Part of a small language model's weights: tied embeddings.
MLP neurons of a small language model. Each row is named by its layer, matrix (down: output weights) and neuron, and shows model dimensions 32-159. Each number is 50 + 15 x the weight over its row's rms, rounded and kept within 0 to 99.
After each neuron's rows, "raises" lists the tokens whose logits its output raises most directly, leaving later layers aside.

L7.down750:58 37 47 51 55 24 43 24 57 20 42 66 67 66 28 62 66 34 81 44 50 42 55 63 51 38 62 64 54 49 74 67 56 50 35 33 34 76 51 64 36 42 25 35 52 59 42 30 47 38 44 61 38 45 60 42 50 62 28 23 37 60 45 24 45 75 51 32 80 47 63 85 51 10 60 40 43 46 58 31 45 48 54 49 52 59 48 38 86 57 48 51 39 40 59 58 62 61 53 41 50 69 50 52 76 42 31 31 54 35 24 49 45 38 45 70 42 28 50 68 33 66 80 59 40 47 51 37
raises: " $", " £", " money", " land", " paid"

L9.down615:50 49 65 25 45 43 24 39 47 45 71 50 33 40 72 22 40 48 62 23 60 46 49 30 54 33 55 50 72 76 54 62 37 41 56 57 45 45 39 45 41 45 44 25 44 36 67 68 59 55 59 51 68 56 21 35 62 29 59 83 81 47 55 62 43 63 36 48 30 55 52 48 85 30 41 45 58 58 28 34 47 45 65 24 55 22 68 42 53 41 50 67 44 75 64 66 33 50 15 69 17 30 48 60 50 48 35 39 35 19 67 26 46 44 21 60 58 74 83 50 55 66 33 36 25 48 56 24
raises: " Europe", " Asia", " Australia", " Canada", " Africa"

L9.down919:48 45 59 65 44 53 59 55 55 87 29 54 43 74 23 47 43 54 56 53 55 57 24 40 41 41 45 63 66 65 43 49 49 53 53 54 39 77 25 48 64 67 49 26 68 30 51 31 92 58 71 60 42 52 70 48 68 44 40 40 71 61 55 39 62 62 35 46 25 59 49 61 64 75 51 55 33 58 51 43 48 43 54 50 38 23 31 39 42 47 50 62 25 48 31 27 27 53 43 54 49 48 56 37 58 30 52 29 74 68 30 64 56 59 81 38 62 67 41 67 20 57 35 48 59 36 62 58
raises: "it", "ion", "ness", "ity", "ita"

L9.down627:39 53 54 59 70 83 37 29 49 37 52 49 48 46 49 36 53 23 57 58 36 49 49 80 63 30 48 28 54 35 31 67 51 43 40 40 87 54 39 46 86 55 24 40 35 78 36 48 48 58 42 52 65 40 36 44 71 83 69 43 64 36 32 58 42 27 47 36 28 69 60 44 48 62 36 47 69 62 39 66 65 58 64 60 55 36 63 46 59 44 28 61 53 49 52 33 40 32 49 46 56 31 26 64 40 52 48 43 36 31 60 65 56 62 84 57 59 42 49 59 56 61 68 60 33 41 31 51
raises: "ant", "ally", "al", "exp", "most"

L7.down370:26 29 52 65 09 44 39 52 50 44 54 60 42 61 60 71 52 45 57 35 36 54 36 57 24 36 42 51 15 34 55 70 67 64 42 21 45 63 45 74 52 50 67 55 61 40 41 63 23 32 32 35 67 69 23 51 59 47 28 34 81 47 56 33 59 32 42 22 82 91 11 46 53 69 61 50 60 37 33 38 28 60 56 50 35 50 63 23 41 66 57 32 48 34 54 71 60 48 35 41 44 69 25 50 36 37 56 45 50 73 63 81 43 52 37 59 48 47 53 53 61 39 44 66 51 39 42 63
raises: " cancer", " injury", " disease", " COVID", " severe"

L5.down993:54 59 43 53 36 34 40 58 57 36 39 34 36 63 62 67 50 43 47 44 24 39 38 46 51 29 51 28 43 43 59 72 49 77 57 65 60 57 40 54 53 32 55 53 32 46 60 58 34 37 37 36 53 49 63 23 61 38 62 57 45 37 56 56 47 56 31 22 57 69 78 15 18 61 50 46 37 58 57 44 47 62 56 38 61 54 32 22 25 75 31 61 48 38 53 54 49 85 67 74 67 74 68 48 32 55 69 56 60 52 20 28 68 60 54 55 39 38 48 57 37 47 76 52 59 44 31 58
raises: " playoff", " relegation", " NFL", " Baseball", " NHL"

L8.down884:24 50 44 57 33 74 65 61 69 48 38 71 36 34 62 85 46 35 26 73 47 77 72 49 37 53 78 64 56 32 53 30 47 30 29 41 53 59 39 55 48 16 56 50 61 39 45 46 53 64 72 57 66 39 50 59 37 48 67 33 62 63 43 58 39 51 47 26 37 47 57 44 38 54 31 48 42 31 56 61 43 24 20 56 55 66 64 40 59 43 44 43 25 64 27 37 54 22 28 49 38 57 59 64 57 66 47 45 63 37 32 18 42 70 52 38 34 60 24 45 37 30 53 44 57 53 44 49
raises: " word", " meaning", " term", " name", " phrase"

L8.down185:47 29 55 47 51 27 25 47 20 45 66 59 51 64 58 45 61 30 55 36 50 61 75 72 55 58 34 35 41 55 47 73 51 55 51 64 46 74 37 75 30 46 47 65 52 41 53 42 47 57 07 37 54 42 31 76 41 87 48 48 36 22 56 55 36 56 27 47 45 63 45 39 72 26 37 35 52 34 57 37 33 43 38 34 40 40 51 25 53 35 50 55 44 28 60 94 77 51 47 54 53 61 63 55 55 24 38 43 68 41 52 55 51 66 47 45 40 14 50 71 95 47 52 61 80 54 59 54
raises: "athlete", " Championships", " Wrestling", " Athletic", "Women"